Weights of a small GPT-style language model, trained from scratch on English Wikipedia: MLP 640 tanh GELU, vocabulary 2048.
MLP neurons of a small language model. Each row is named by its layer, matrix (up: input weights) and neuron, and shows model dimensions 0-159. Each number is 128 + 24 x the weight over its row's rms, rounded and kept within 0 to 255. Numbers have three digits each.
Before each neuron's rows, "fires on" lists the tokens most often at its 100 highest values on Wikipedia text that the model never trained on.

fires on: " de", " the", "==", " Al", " De", " trans"
L19.up91:177151150167105134152108141096118128123121098144159121117143139152100117151119115129101105114148114105174165133157098127145124132144138111156158133162098132175109095121099127081155143138140146143109129128144153093133094127112096080059132102072106151115162142132107158104124130148123139089142120163106129110160137139133157124127114129140146130124166100150063139124127153138139108088167090120141110128123117102122117121198138131103129111146145098192108159160143130111144152116103132

fires on: "J", " St", "M", " tr", "th", "b"
L14.up165:115126095116128131156132156146108144150095129127110141134113089109093126172177155178100147172161106123101093128098136134093133100125088106140107149143171114147156088162108147128157120171145112138127141094143098149133138147150163143103138125155137133107153150173153130099141136116108124111132127149097154129102120068151113104127122125099117119139116112079127113107098090197097163127115156148131137112090150135154101112136148098104136124178167132134130122138134099155162167153160118

fires on: "re", "ide", "ly", "e", "ir", "act"
L9.up442:156133137134166112089108106119133136126174128137134133103105162116165118164079118117101113163108132115141147127092113094116135115123108146123124162162122149131120115107130131147098130103112101097132137139152154165121136152138052085135166113139112098125140147131125143146167160185167119165113097146113163114140138142097116170119178146153136153116109122126172092145136094122111135144092090138086103114138134098107141129111146125137163096188067161119153095120132129119125127137100112

fires on: " c", "mp", " imp"
L7.up311:100109153132137136152106114141101160104097119152153128134117131107173108106143105145133122114115096143095113145136140108142133137120171094114111082124110136170140105161106178126092097129167133181146122180103127121159115151116083147157155109143146151177121139102110169109118099105070123096106119082092105153149132132112103135062086132129170140133125127164105135141124124165105150141131144113122126108169111105111133099109122122175152120150157129116151110131176153135140159112119132

fires on: " played", " used", " include", "he"
L2.up544:138050130095140161097063140104122157115104114143101136116097136187114141168169117115147128082140069121131144150178124143113118150118119142137110140162149114180124098141140122122142139142128116121141149113099126137126166134127089165125128091119116111067123163115154146156142117099106162099131118131131118116163129146123140151117139174154121130136174129161105127141144094151092114094131142113149137139141129120124130133085132157100151111113104085144101153177112107123113155108096143

fires on: "s", " T", "at", "ar"
L16.up76:087153134128114116133135128152096130115146096120113098117065180093134071119126149102101104131126131151148127131160139154119134117115159119119112120135126108132143118187149133110139096123148137154109185094099127145140076131125172130148074117112115107158115136171089088135134130158115160130109177105110143119119113111098108143124126124149125147141160173102144127124114154181096128140158145152101091137170118135164103167119163142146140060121128151150138112142159126132138109145096129

fires on: "or", "and", "mon", "s", "an", "un"
L15.up626:119122138098105106120136111121101143121130084145119098142073153162110094137134141190100083116167119109096110148097136078176085134131127123120133157130123136107139116152136121115135091135111138119131152138139126123088151113103129095129096132126113125162136111100141154152159166140135169163178136164128111085151113143109151147107138141141074092099149112163127136120165128074146100127161123149088119123157112128153134153150101115143103122164106132153165174164116090151142093120119129

fires on: " |", ").", ".", ":", ");", ";"
L16.up625:141119165127146138155127197101144098167121109125122113179138138151105151112133108155124131151117102158122093155096091170119126140113101152131122151096150083135121155138114134151139146125145136093171135109148168158156140146139115119120112143142146137122121127134129102130100135117186095120114129134090110116100150082122118116116109146126091084115128107099143105105161132113129103187099189124108110129153087120111118131108155085157121103138164152115143119131167134141102142152110050

fires on: "re", " and", "ly", "y", "et", " to"
L7.up371:139138126152143112091118123170128138143121105167124115139093163170149129117107127151131126167113122157114146126120107137115136122142091115119148097104138050137099122136119126149093137111089136130137103159130144171120094111079072100114137116148124147151148145123128118165139127141101139142149103113120121148120135160133149156120157133186101105095182113085177126134185108121129147105119100181114133123129159161159110127116121141127156129131094105168168114123111160177109091124168118

fires on: "s", "ing", "ce", "d", "ten", "duc"
L9.up402:164154134095124129127092159117115199124116096145128117153119145130115098117136098145160087129153157158101133145120140123091134171171113122100087117187114132135131123137125117101132124105134145190127117129108135099119108159114083106134171120150116135130114121117094100126114142110185127156089095124156133126094156096103157139135164096120144127127139146077120090135119113132173091125138132118137166122133158101146139104148092108157152075136157146146116077170156108124146121132112132

fires on: "i", "u", "e", "a", "ti", "o"
L15.up296:112116159096150117141151098123107165145161110149131133115137137107111136144134099131091128163088129159146116075159102172105169104184132140113114141142114150111143151095150121146157149144123105150135147127149120119145069112144086082120147106203113125118133131145122152142113150146144085119072077126121183134182155135132148133132147124119124152119141123134153170102107123112105168127121123143127171109124115119119122123122112105121097104147126144139052102153108150156123130140129115

fires on: " is", " c", "ot", "ri", "ing"
L11.up281:114162153131143145147137127149139150137170093133147144118150153115140145127127151120146142128132146124115117150160095129111119075123163072108122124114114138134127108113092135099102125177157060120178124181167140085117153116106121137163134120142097113176080125126133144127115150163148132132124148105107101151141144139092115089097125119098144162085131129124104137142165130173149124114118160146079102112141121098156171140125095166084120126090131119099170115119155166131104155134110117

fires on: "t", " T", "on", " In", "at", "tor"
L14.up425:101128138102120132105130155139146167129156119105111128162073106080139078090108159112070095156105132143160149154132114131150170094086080130112088159206139125117146141090163123140123129111124125156136133115124118099113113173121134132117120158162129146120145149186141082107127116134084157103129159144157140148116138137112130165117138138134107165119115117134136107097147152119121172114133098139149090109115140115125088121098141146139147129168115148155131122164134105127140084122123104

fires on: "ction", "ate", "ion", "ence", "ary", "ent"
L7.up4:143113117128142156131101126163112139137174123125057140116140080155131178121133132120110115116151157125114110085132104153118107138118141170095128164124140120084134144087145160152121099097102119126150128105160144124105134142140116138156100159156162134154118144088132128114111101125124136128110140162174106149135110079095092159139115095167155130112117085148140143126124106102128161075134094107111143141172087120082135148142125155147105124126114150061153133135126118141173136114159168

fires on: "o", "b", "na", "ong", "i", "ab"
L15.up565:151162109135122120127131170125151101084119121110112129136158096105117115088104104110162132152108107117138128151129127108082124098118164147150093119176173161129114135125105126161144145114091109153166109137167098121093122144143133125151184147142118129123131112106132191117145138165151089067127126135148099136086108151121135133175100139112109113162157093138122099101138085130126136124117117120157114107137132124144156105161152147083121087142115134159092121164077095113109139118120088

fires on: "y", "le", "er", " st", "B", "st"
L17.up418:129165082108138163144139103137141146136168079156104130114154129107062141121105118106155130154111146133134122156093159088137136107147166104133056125163083138088139104134084135130103105140111110128091139117164153110140134139145160108114120092098131121094162128128156115132141134171147165122145153135090156105139147116122120095116122142122139116147095119131149122082152111152117126143160162134128125160159112128131154114150138116125178155170165160115102162115143074142113117142125092

fires on: "ite", "e", "ie", "E", "air"
L8.up368:137132102110192131128162126084146119166126167127102125114141109146099136150138126148188139121129132172151145102098160104119158143128164132131104142137117098129138102129143112156117141123131122125122134116146139104119109183105102148146119079133150151110115167117144121128119114127116152128122130173146099145099152113136214133153140136127137151097136091116103085107100149097119148117109108080153106119128135141102165115133140081167148137147116126073166186102102122084121096148142139

fires on: "go", "co", "ie", "e", "ee", "ville"
L9.up375:175143123109139061149158148132147142149119152118112102126103131151133125139168142098147162126108138191118114093103157124093095123122144108147087146159165105159110167157153117187143103079146159114105109110158119117152158167116127087136173129113155093137134120111107102119094114107134128130131115176166135133133153156130133106115095152123100145122127114101096127136135078097152146142118114117126107106133112124117128081081128126150150116116117141121122130169122133097107105190118106

fires on: "or", "re", "va", "ir", "ol"
L13.up408:127139113139128121167125118159113126130138130076087111138115161115131092157115108125110129139169101128127121143124127103127137109178086092138103139094140143146129112135079119126091149113117106166101126138153128131107165142152119094111173139162158107135132145153093155143155141131138086186107111155121158074137155119125132183116102133138150096114173104128062079124144117120132092110169100102136090143176154133117125149141110099115189096134118135145144114149112120109138135110125109

fires on: " de", " ", "p", " su", "ki", "va"
L19.up56:133103134127100130155148119089098142115090138133163129156139133132099152127097135078129131136140153105188133102115140157114145142092122134114143114184130160118103127113119112145122131122106104128125116164115162165165125122162123132101148114159144158138107153119114133082140105167141098102172151099110127104130116116166124100114148146122166116167128103148127108155133081084095121121133117176119128153094161112103098184189089123116112095111089103133126112154164120086118159137103116

fires on: "t", "p", "co", "ult"
L8.up179:116111162108144134151126149137116151130123095079140121177112154160158113084131139106143132129124116123147155112117164154100105123138111113106103145157113135127156154122149142144131076130140111140142124132117129116092130105109100136111127137153136125067123082149135157140117106088089117094134171139107156098089172083145154156122162151106170133126117140124101122149134086152104107091206122083162126157131173124103133119155123146086148138110086127096151119081126148142103118117128123

fires on: "tic", "te", "ic", "ite", "us"
L11.up70:099165120177124104122118156174149101128143108080093151111103115127145135145109101131152122141061131107117115086101136146148120111160151118153117116137074086124145131064098118156167146156138120146160119138144125125120137177139147162119129145168129121137120113128138125158139128104122134149133091142147100146140120136125136135140148144171142137101108107125151124086145132091109123120121179139096123128170119085125132105122100048154114138118138152173133166111079116126171154126148138

fires on: "ce", "ing", "ig", "cc", "ring", "o"
L9.up616:183116143124096092145155163133115152103091095106127148137127089097122140143103132102152151128143145113119172180159150111069122119157148097162140119157078128125112126143134119097179136123125087163162116117111161135149122117111135149130137096104133155092071123084145095108134127138130111142117095147136119137147097084134148160128121122145138140117106165083121115142145104160096135097119161134105172134164146100104184097109120138131137119152100147120125130144141140125145146186120114

fires on: " dis", " un", "20", "ident", "is"
L16.up482:170091151118153138124105091143133152168198131136081101132131145094146125130144113165121189114189163103111134101134117131102110114108116118093114141133114115135154121137136153072068174118148109083102121091092123130155111097124137093124135134143116096134102128137116137125142130139116135115110101148113160160120107142109126116125114126166110092178190114149132155135141118122117135125128164169149136146156110138101136119132154128151166114130155127159147163125106142151095147121109080

fires on: "s", "al", "17", "bu", "em", "ant"
L8.up58:153144160114094139173149148149087125137130127108080138159128134172135101147125145110107124159169082105099128128097129109137159160115119143139127174140098129102153144159111165104099158158142118157135132151101116136168103132120090126155088120199135103113140131185136147149087151137135092116120093125158103090128143125119118096137104129181129116079091131082158102119122124092159137115177107116141147112119116130131134108111155125138128134160153122077113107117128127120162103142119131

fires on: "al", "ster", "pen", "c", "A", "s"
L5.up48:146122121108109123118116130144099097123146137133143111135145077150126113139145136132176163152164114149154119146107127124086129121098135185129092149164132165116141165148105125134162107152125111100172141149109114127121096162107162097133116162169111123110117106111126150126091127108122113129128099162136108083079114110174155102170126146144140131077136144083160113116146136131137100096145110154142092135139131097144073161140142113168113083139139162156068134167147130120126090144103124

fires on: "mp", "h", "u", "g"
L5.up178:067097134104163111146144103136120135122117151159138069151126091106109141144109089095166156165130102138113165124131106107091158118148144119147159136109169146175111131133163165138111108103148107127120163167106160131132143121128135122129143122121135118166131107109099143144136090123087142135075167122067105176110133123159165099123133132114136141132153131147127134118135098152087120131161128100066135135130074104130144140103119128112157142111145121136104124152172093117123131100094094

fires on: "s", "'", "r", " is", "R", " are"
L14.up615:134160136148165121146167129102103138140150146128085166157131174137165123130104136123149124124153097139094145086111120120116074116133129131185137155148114141116113096155095127078112091103088147139106098096123185096119106105137192127100131096129112148111109147151135111133183128153124140153131117120108126152130109126154139132127099162119139105147137115091144138122131198111115093147102184124148145108099106112119092138162148115145110156150141125102091131133110154145089149136106137

fires on: "o", "ke", "se"
L13.up290:139152153079174120125121127107122145146120128178116101121134115137101169155087118154135126146121120167122113117184117147140156120173122180134080132139118146138119102107115150128130125116106134169105164085118109132096112127122113132180145126160092067142122138154117192145086133135141139139151130176166128111136152117123148154125143116137114148106164144151095122120117089101081113119139110133082117105143150114171104130105095098080107152149132131136093103157111114108134120090133123

fires on: " b", " (18", " tr"
L2.up558:136120128135106104168151093098059167165145092088138135114127103106131129138160131161089134129146126155096166091117144169124121136154144152119092137169130114102146072133095117132132163126136095156136116141110104094160089146101133175162124127142145149139151125159131112136129123111124131107144120135120121170107132103133084112143098135086100145110146104130142106120090184159096128116155154165129153181112136132141118099133130084093105137167127128091116115126118159161145132120145163

fires on: " R", " L", "r", "R", " ", "ist"
L17.up133:140177139161146134162160146128114165123126122130114120136127137144143125159157166116117117102113120113104144073112090158125114135120085133199118160124121128139166165158097122097115118123114130120142146110123159123110150154100112106155143117159131126141116125154149098096127101140076132115110159104135164152162135071159102127115167140083102141109109186156158147129138137133152079123132163111132099129111115134116109089111114153094121096145138141130120105118060151095099167119112100

fires on: " fa", "na", "ra", " election", " Fa", "fa"
L14.up446:120118176142113113117091161096085141124128127085114111119125159173136139133104128094155137140126140110155117120133121154109115108111125130120139126133134146132152124124139154111098158161112137097129170125101082132128107116102158095151108149122113137117150128077108094124141156151162113137163102155073100112095144132131192111132131191124103147094111132137149099117149134090099149115108157106187177171143116118081136142105121106116126175136130178116124125146125138125171183140118144

fires on: "ba", "mo", "na", "fa", "q", "wi"
L6.up328:137138160120133123115082156118138133142134092100128107124103098137131087106104121126150162113132162142099170160116090121112164115167088125108095135195141144120149100115173142099122144159125081126116112113121139188152092130109152134125169130123101125143109121097114168113177146132134144114162146149157105129087143100120184114127107135104153120114118160133123111133085114137111143079123122118163155148116138143110150109190126108098120134174150130123152118138141179144150127110091144

fires on: "ate", "ult", "ent", "act", "age", "ction"
L5.up508:127118132144107144141141162133082137126165135070146148107125094120123139077132123093119133119125149103100134138109110181094096110143158162156134137119098107113136127100129138124156134132180126145118156155136145159088127099142128150140112191105108177143096142121108110124067108119186130132110120125160140133171109145130145112097123086135146123115120161128113088152131113111119133126155102095135121111143137097108136152148135185140132104149090173071157142170095160117136138138107141

fires on: "N", " ", "W", "E", " 1", " /"
L6.up398:134102104133168156123136124127141101135140103148138169160082113119124155096108148117121133102107137123155159147156158091120138110176193115137091096120132121119108109073084161133109127120096094140119174137183153154150137129102143074115128120153170092138111142126111120112093136167093151144118110137150131121116118122155155112149172124111117129110161135099155144117151112102147109202121139124119118121135125078131153096109152155083143128128107105112138111123090099105121142115143161

fires on: "y", "en", "li", "ill", "e", "n"
L11.up511:063083133109119107125156173130153127122144123125114111116126118089145129119128126126078113123119114118153144122139086120117119128106149108138100132136139142126145153170148076138127165125104126180126145093115160138149203186084138113077105145117137148113113150140118122158159122160103171128137137138101146105100135144120134117114112097124138075099148140132133080116196129106159098146094152097148125114131163125130172128091132111129117106152147112185138127141139130113120141138159121

fires on: "k", "en", "o", "ö", "n", "no"
L16.up495:109115109141130123108121119091116146105117110115121165095140124111090089108134135193151132112108184150086132084159113166129146100146146105165110130143156141132138130131150131137122136093095141090100134096132173127071130115103100106170108090174112068155112142126109139170094089170152151120100126172138132127132146175161141177134124137134112146098141126115132158151155149148129131147139140155110134123133113125143150145121127095144143171118116117122079119170117149120080121137122134

fires on: "\n", "|", "ho", "to", "vi", "self"
L2.up40:134087108096151100116153103098128123118179096112139107105121117128089124103169136126070142129126142177122139123130098098143138122093131147177116093077144142137132131136190120121145099132084110128100149097114169137137142068137135118144112119142137137168162115179090121132109155171128150111129104159096143143117147106127079149154131139133105118156133124134100117158142128142181096154168108118088118117134166119114151137125111132118155095126110091167155131095121113131113128107109096

fires on: " her", "y", "on", "my", "dy", "er"
L16.up438:170122137130125138132118124117142119087108139100111096121116151060119125114125099104114149161134073133126157090102169105101141130133167138127102161119133168136132158085150161142144093145113148110097127173192136143145136136138155141141136111122207118113129077140092121073172133136136100124102139153113123166134168136128131116122098118133155148134132066134129115092174105146128132129134135151153126142118134153101121119130141121140163108122143182134101117144131119121122112094142083

fires on: " su", " Su", " c"
L2.up443:116094116118094096122097121139132135099126136137108134120140129115143158130155160108124127155108128082112155147167109149105184124134120092090130073175069115154113129170135170128123116135167105141139079163108165146181144168126092125145129121107104131162084145151120138110092108126102123120159145078141103106125180141114157119101131137133142113112107121108135144101136134164120156137157099170144137161167135075120123135162106146119167102114136103137117119137153159096117123143124140

fires on: "s", "ed", " found", " made"
L19.up99:166113173146118082157119155123126121120136121119092129156113150100138137105145122113102139089126118077150146083115126152119136093128119135145098181135094113141121090132157107159118101113194085089129155167111120106128150090151122120132112167104113165114066119144110160138121109067155107143138128128178134138117146103165146126131140139158138174122105122109116114147146184140111130107153102145122144150121128174140118139164161122115127106108130106124115113151157158103125160100100146

fires on: "ed", "os", "mi", "s", "ad", "ver"
L11.up289:121114150095107114117131132078161128151116116132086130136107111145137118096159177128149106100143143099081125132153177110122145126107147092087135141186086117120108111138117132118137126135124106140110090131120139144096151147136089133098135103167127111165131085143095099150139111171151129163095130132114154148113109144104170098128127102112130147127157115167136078107131095101128121133131108191149110132154132096143133099170114137128154095126161125129107162169157178109160131136077119

fires on: "ph", "m", "′", "°", "iv", " Ar"
L11.up163:100144122126120139147123160124110096148145172145112131135151117085090134159150123126096159127166148112151120091106129122139129141159162100094090111134130130113156080115073149120115117133156143179178108133109142080121101123123111116130119120103120185140147158131116107084133117146141113123155142129097142137172140187077122130129122128113118113145140107191130115075167136161150104127139088145167105131130137105138162137172122089162132112125134102122145105154107110105107158099156136

fires on: " de", " De", " pro", " Le", "="
L5.up327:161121071131121134129112163100108102091127115107105133116122082175132113126149152124141114087115134152177147123124137183126144114110120149147147141147112113139112106157098128093138142087129111086125130137125166136116060122100135110103133130132128116117136127160130106142167154167118145087109109172086107093109125137149141104094138132157139142086120119161119123118120111147136158093141114124163132075145134159138175165134169099104095119150148185142126095157073130136142151132132106

fires on: "c", "s", "v", ")", "as"
L8.up623:140135173176130076134145155113118125121158136127129150162120134147169118164107161113127115105107113115149150130148124159119092105077119109075146132171118146123119135117125161121120114136131113159151124096088179123098134126120087097095098135105127171140089112124118128119153163122136142146146142140121111159110124127155121108148165093131108130150119126074153111151105128117122125106154081088128189135142189162117116105128127138154118165122175114119086112094140137123143181111111160

fires on: "or", "t", "mon", "par", "ir", "our"
L13.up611:119101146118116162151113097072118173148112121109140097132099181114095103147106152192155110105141108111136132113102166106103103111135142101131109122104117164128104120169142127145120157105109123117142144140102109153123157138145135138124123114124126149129102129161129154124136128139142119169120119169114081117136123167144156131132222115112086121100127155148152146139120097075123143134119139141111122113099137111153113145118089167139144133071103123120169181141136154125111098162133086

fires on: "er", "y", "and", "mp", "l", "al"
L6.up538:143131100092109167101093089132155147119137164111096092091122155142126137097127110131149160131088133126107137088086122119091186156132168135135081125107133133137118140136187143100090115163159153109118148132153142107130104159109126122101126094092148161135131104137132133139123122139167166155140197114141126133159149106142191114102132145129109140095119070112151144154172115152131118141087132100104083134115111119127141108110137119123148141117169144128142127115157087143121109144145133

fires on: "r", "im", "ab", " R", "equ", "ot"
L14.up55:098146139105166127106136180132160134094161078122150152095112095097154084142150135152129155134104145141102111110104150133133104128109129124134147127118139136097157122155162131142119095162124120184123129106117166125122124152125119143149174130113143148101088094159119068116124148164101133126130139138144143130136104097128112142119139140047114134188134136149115089138143121097106069153125117097116113168151085114146107083127116143087167108113131134112149122108156133119105168125131127

fires on: ")", "as", "on", "\""
L8.up130:158088182126130122134151107132157138131107096117141134144131118142149131139137133121110133083114100099128130136142105145089095097091109088111117125200125154117109154153148112114147111132121106150152154181149176134116110116127109136105116138073137151168161133172114143148138142122120151148165095145106138109118127121124111152151083115124091124085148143116132094126136161129177145067081112102146148142093151139109128108113150129162154139133131153158079133170139091127113138123083152

fires on: "ce", "arch", "t", "p", "fin", "tri"
L8.up7:138096133146150152165102114092144159131174116072127149157178108077169143110150088153144106110143104147154146076109135159106109125128149122132118125160092114106098160104161155131162106145125139122146103107097080110107105149151120130095078122119106120150096137124123138136091152121106122138129136176123106098115131085101157135160141106132127153129090135160131100114108103150133117126144145106128162177123110156088126156138153152111166117132114093116155147101123080115158105144117142

fires on: " ", " D", " L", " mo", " m"
L18.up501:073134136127105139167197147101107134100119130124102121100107130102178140136152125135115143100114131149112088162142120130126139159096115128161183131113147114145118140115137109134088142143075163132111130115147181096091114115149101139141178133132139125141105143117123146080114139104087127116136147158137151116093134086114129100121151117122120150082104142157105147150155127187104132106163156156135110141175142114114110135106152143110151127160176121132154115134090098126087167121102129

fires on: " ", " I", "I", "ce", " 1"
L2.up194:111104158142145117081132109122135100103112153157129119133132141124121112130100140117155104126140121123174139155129135115140134143159157161097157109108138112083084129119125128137101104135127128107181120098140125108131128123129117118169127095110160115121093149144135156151125123115137100102115103140106085146136109117151102128188200125202165151109136105112137140109187076088109132134126122107111087142127123129158148162136111143131159130141091072124150133111083098138161119154141181

fires on: "ing", "s", "ting", "es"
L14.up448:167116154146136091169154157120143152124129118142135157122122086107148124124127099109153122142146133095141162098140139143105118137080122127125140191160157134159103141111096121150092086119169109087113069117121170147176140129172162058155107142136108170122099136131118168113143118126152120115098095144116158131114152100114065105100135121145118128146159128134124098115161108124133128120131147137091149151122126146137126089124150089124168112119147148143111111126118097151164148133132172

fires on: " un", " mo", " Un", " p", " ", " su"
L19.up228:147117174122103080114148084120147119140119127084117097129142107160131128150171141144110100159135128169144115088142109174114194183102162114116124124140127122143155148113115152086107162139147118116142139149141109154160113129165104139164115144093106142135123137107117153134150130171118093106152113124137137143112121071110149109168134120136118131166139103151103135174121133094127154132191122142117141108117136089125101175137156143128066109092121112115099117129124104126138132119115073

fires on: "s", "es", " music", "ed"
L17.up397:179139136168111117125120112136125117118157138107098109165164108101165131151108119103097120168127089062134136117150104117083119121119145167109108139121128086153169116104122134140106094095162120123160098145147134110178125106140130114149102129107089146126135132134106158149109117114155142149098118138101108137099155093141131103145124111157174133155139116094151098039141135125131075120159153122146177155147136162122154137133174120135148146139157110131180134139150122127129139132110145

fires on: " |", "-", "d", "la", ":", "n"
L14.up332:131139108131069098154131146147148134102147105123115167107139160140105135135148115119093126171168090141136143158095084190105122094122130156093079145078140090122125132123143156109112180121144128099103139158172120160162129164144138165125122122163137119076127145149145093144128161159125125138122114106087158126098124114103084123139120122102092124121142107143145115166099151120135181135132145096126105100146102152089111125139111127124134122134152084130161133112125102133104158150162135

fires on: "s", "re", "im", "ed", "ting", "ing"
L15.up234:131147117146127137122113103131163148106164113157125116122130108091091151141125145120149101131173165151094125092159133159084142069122144158098154126180094130104103095121114194153149116113149083140120120144097136119124173138119103071111130151120145134102147110150082149122152157128116119113115147145134116155130107101096135114135174116091108158153157156096128113131130119100112071096099144156140108156162150146149120174161116141100140110121127102130115121141137166121173109114122116

fires on: ",", " |"
L17.up295:070128135177128105136130185161119150138129102146117129135108085134116119130097127149150117071080115132170112174137114131098140161134112123132109145138119030180129146135155156123173165135148094172118152133116134100127124120119102133154115120129109127130129155155092143127130139139160096124106143146122128151119108107147146179122131106102133131122121121126134173124112129156116097144120145135123132116146116122110156118114154135101086120134193133116119125083089122154146149177156096

fires on: "on", "n", "ni", "pi", "li", "na"
L11.up233:149113142146153107113164198118131141128080101111122092122163149109154139083112109121096170136144095142122138089148121150147107109117111136124104118163136147120159191100101103112113149094120100122146096127117122137145132153112141120093160090170160120130128119117129129126108116168143138133108182145127131110116149161142176152131138131157137120129146157127129085065141128120151157136124158041117117130114140113142131160134154097131098134122142101119094124148145080117115161149114099

fires on: "n", "o", "e", "z", "le"
L11.up231:168136134090143106129148106154153141111139135124142088160138113127128158139112117167130100145139122150162096151158140153137134078110061157151124150146140125141123140119123147138137082122130163137104153101110125164120100113125141128158150103158085111113121146129144156138069071122131131135104126123132157167060137091113104126112145088111132116107133140106137102154153151103099095151125150134098146191099112118142153114163117157099124173145117117145101154163132061132135150132127141

fires on: " well", "mp", "er", "il", "her", "x"
L6.up159:151085070150140132123134129159153126115163135124129141089146158108164098114098146153158124089090154136149100108135125101145132173131120109111076137111162121098127131123118182135118106138149168130143163163138126126096095131127147121122117123150112119110160106162109132109153129169126131147112137109119076140153146134159158129085049115113129198137122131113109126115142137119109143149112144110101108104102105109154110124161120134163096113155180108169132126140178107160138125122105135

fires on: "im", "on", "ist", "g", "n", "ic"
L11.up457:133140126096136143126154124135126146083096101162117142171130147063097107075152110120121154137128159168133128111115138138132123125126095151117197094210137106153154104115134165159104099150111112149111121150123122121153074126122146140169141106137143142121153119178166107095106113178106146120122113133156167140084115131108125163092122133117130124150128120116100122137156159086153131145083100115125117116104155159117123115126132119132126133114128153142114084148104122141117188143125123

fires on: "e", "ri", " of", "n", ":", "on"
L14.up458:109077100118165133144142101138114133104139163100121118128124141150117116130128092131083128174142116153171146096122098120111162081118095128115091148135140134073113142108159167120132159104139118121147170113128169127119145167115090171122133102158156145072093170116106137131097156113099126134128123139109133148075152142128149138142151125114125127156157074121153159110144135121160118131094147128124095119062164143125146087101160145149137125127131147136150086123125112103080133143152117

fires on: "---|---|---|---|", "|", "un", "|---|---|", " Total", ":"
L5.up38:094133076130114152147095128155090093129145187129144136134125172136117069155156129135114109133168122105153106126155087095113068119112141114129129128137103127147095119127118135079167123107162069124132111138163137121085135129128115155108127117116152160151170132147101135112134115113150160127113118174119098171076159130134095130132114141111125139135119108131130110127146134156105125121137144141113159132136149101129070123177084125137155135097191152171112142146123107104144131098136143

fires on: "s", ",", " is", " |"
L18.up293:138131138145122130146106190113168119144152116188097120177143110116162117129109139150138090126124139135109138141137110113134131124154109118124111151187105092105091130123129164160147138144110079126099130129161125118136139106147139075115135103128102167134141113082077136114127129165137112124178092122077098139130111113109148129129140109148117107115134148144143157119119159150042126146148158149118165079127128131119132092128153119131126130109145090086151098126135126127183139165149111

fires on: "|", "un", "f"
L2.up589:149108092135128159149122156132125093164128100142134091155115111114087101090180140104148090103112116140153185106149109136095107089127143121142100101090134116159138115111150105098149137078133134177149141168110164137112143098163143145133115133148132109166168127176125109138137160145114131120137089172126129090121185129128147128140122096132123124108088118096120101147141116091174129157144137135118165111126154119112134122168098116135146103096132138171126154146071114099155136119133139

fires on: "g", "ro", "gu", "s", "n", "co"
L17.up359:092141107164104101118118108133121082110098084115122142114147092129111097114143108151133147109143160148110116166134085111135112096108103139120171124165134083130160158148145173135101126108161098182149137145158164167133114066142120086159135097147147097167158099149126161123115160109099164111091129148160127113121144131106132126127111097111105117146175124147091111141108133105106124131101146123159128133145172142137146116124114150150101153078113142120184126146136155107138153115135145

fires on: " dis", " ", "e", "is", " per", " de"
L17.up614:173160165105133142124125144124122158125151130137130145097114158107098134121180155148086160096144148129135119123113142100102117133116101167126090140098104099119111136145136136104127161097156105117141112079092087155123132130082129091088160094134125185159113133155157149106075111137136131148174150133122136127132139119137172106160160143115121078198141111194149157136115128139117125147102140126134109118155121113116125156100087155167097136155126109147143132136132135131156115093131127